{"n_head": 12, "head_dim": 32, "norm": "layernorm", "positions": "rope", "rope_base": 10000.0, "bias": "none", "init": "normal", "beta1": 0.9, "lr_head": 0.00612, "grad_clip": 1.0, "doc_mask": true, "steps": 6997, "dataset": "wikipedia_en"}
MLP neurons of a small language model. Each row is named by its layer, matrix (up: input weights) and neuron, and shows model dimensions 208-335. Each number is 128 + 32 x the weight over its row's rms, rounded and kept within 0 to 255. Numbers have three digits each.
After each neuron's rows, "fires in" lists the words (lower case) most often at its 100 highest values on Wikipedia text that the model never trained on.

L3.up94:137135075158110128174129124200095119115148122141131188123076089139085097139133150067142099124132120138110130093143101159165160154092104139034113103055211139116130141158163147101143140000124166145160136089136162101107128138135115176152202131120111140123139111113078113082098118074170159127116095132107126085134152127128192132105125151143135135124103089084110116115151066055119124123182
fires in: "group", "deck", "riding", "embarked"

L3.up1034:099104100132147168097141136046135140126088134117138114160155204116147124138156131188118161202076101164147127139127187143111120141168100159206099128212116165094132145080122090179122103140143120131121068106083103130179169129069185090100106143186160163120110103118140134171100128119074091132193154132115103166089165149132082143141165158106122129114154088129074172048143173148136126143090
fires in: "original", "management", "articles", "primarily", "protection", "originally"

L6.up1256:141191078132107117177148170096178161115104098171157142144163090093150150243140089057095198144177079149090166110063093110190112123132137123117125079115158126145134161105092097091095116083123102136181101153114135155160126076108174137144126150123129118149105125165089122154102160134065168096125143144141158140144128112159126106088218103082125179163154177084131145095119097156148139162128
fires in: "blue", "gold", "white", "light", "silver", "knight"

L6.up116:126121153159126064136086103128176134143085166159084097095112104128192102135134102091059154140069136082150141123164151108150130110101157092112081090094115136148078133177097134087111160133159114114149154141197137152182188146138097156158109101144196161162102101151087125134144113113175180141182073161068100164113120107124161097074180105113109158148149098102170147096082084093133094123082
fires in: "design", "climate", "construction", "planning", "aesthetic", "technology"

L6.up1275:092153112157099135144127100107192122083147160130089162076151177084134115129068076112080136144141104100108115113098153138147158118084186119075099117157139141111149141109081136147087120116207145067150105137124117172178106189081135091114093106176136163189118164111137153158109085042142146083105135112137200150099086102135153120132174126111080156112190151115151164150112141090137083133109
fires in: "album", "video", "software", "albums", "books", "website"

L3.up532:136102135146113142142155106222055146143093101140144143129105154116104104124153166202158130125141191085139143107129121162191069119187122092097145128120131120131216139128143111138125134083133188155189138134106161173078131151109121167163226151125163143117072132188121081143158112115196134114094063124090151211138180136111170149114152159074088177149118102027132089122128101133135110092102
fires in: "training", "candidate", "never", "speedrunner", "must", "named"

L3.up69:135134130125141159117130135087086148152058158119112207124086127110158118142121110153123106073132132118124113166125154132191163130095098153203138112121099145136081126220087081151078132120136118098110103142147097157166153118131113065127180123170091133120160069109091162146116146143111203076144061129105129127129143149148089165124180145198095082119153108155100155150107091179181125113130
fires in: "also", "nl", "local", "municipal"

L3.up1334:128125121149154122130109153159209123113083154130110178130155196104143103171114081088111135160132134147159147151132105132089075127049105107097127104141139094098093159133117094148108068110111114109093179121173068161157141134141091065171169133154174128131097155121086111129112156140098106093138126114133105227122199136081146138146144062092195147135108087203147130000157100108141115137064
fires in: "women", "times", "produced", "sold"

L6.up1000:126112095166083120157152112062166171179163100173074155054141133106156112176118108077063105104050079087146053148143157139149151087131150142160053098097099120112098105120153113119096122111154150138175190134128116132141114162127138133124176146194118093142050160139109111127143179124169073134152129156137104137109115107116108106078126111109137148160174123152168137126125121117158075127112
fires in: "called", "named", "call", "calls", "designated", "means"

L6.up1035:084146073117159149159166155119148199101159097172083065146164100086080115176145085077120135138146129110162177145149125120175122075160083146103117075155176115022155154148080137131127145076129082064134119146180111111068095169077192152191123156134114052145107151117041129179150155200089143143155130212089152144143101139141162142071078121173135134085155134076111145155153080143118116163143
fires in: "royal", "college", "president", "member", "lieutenant", "captain"

L3.up339:126111130116146110080174108167156089107093163108160139127102137140121161130107170203088116114092144095120093133114206130147119116132138098184142072218096113144132098157150099145085139142146106136092177175152138146155138123074115117098119112149102090121131084091090165192144193175255151114094128135115124128119105124110122151126144069089111053127144135168068134171066166201106131108206
fires in: "on", "often", "despite", "international", "nature"

L3.up1279:145097154153130102152128108149119125137100127106074144118065143107126066141116076126132116093058179089144108153133129112100136104150082175122076106023110091137103121117075149139103140127115098115123077158164145150129140078136068139130145146159140171133120114105076174108176139139059179098149122111127131084158160129063122125139152129112086081143143135152144159134150147133118123117050
fires in: "sco", "black", "mla", "time", "capacity"

L3.up1356:122096107155105061144104106183105135083151160126140097120107111143091089135139149089103114064126090074115090193115132140196116094145136177065065203093112064165137107167116172100101158100122161107083110201139135111122089148166131199171217136127141156124146163132121122127056054132067160096103111131131090154159114147087159098060137134166083109138120146154174137094133150176167103080111
fires in: "some", "main", "francisco", "viewed", "feet"

L3.up137:162129204134135094152150123213063105176132163119116093146149095083135168090113177191139057109045226131137086121117132119166122115180159156191096105092146137152099113134136184112106127140140111112150125119120102120155095129084137098133091159121101067136133113097166128121206190212112108158164184116124116060102133145201153171103116124110121075139112145126192113144093151177081154116111
fires in: "if", "competed", "testing", "elected", "multiple", "authority"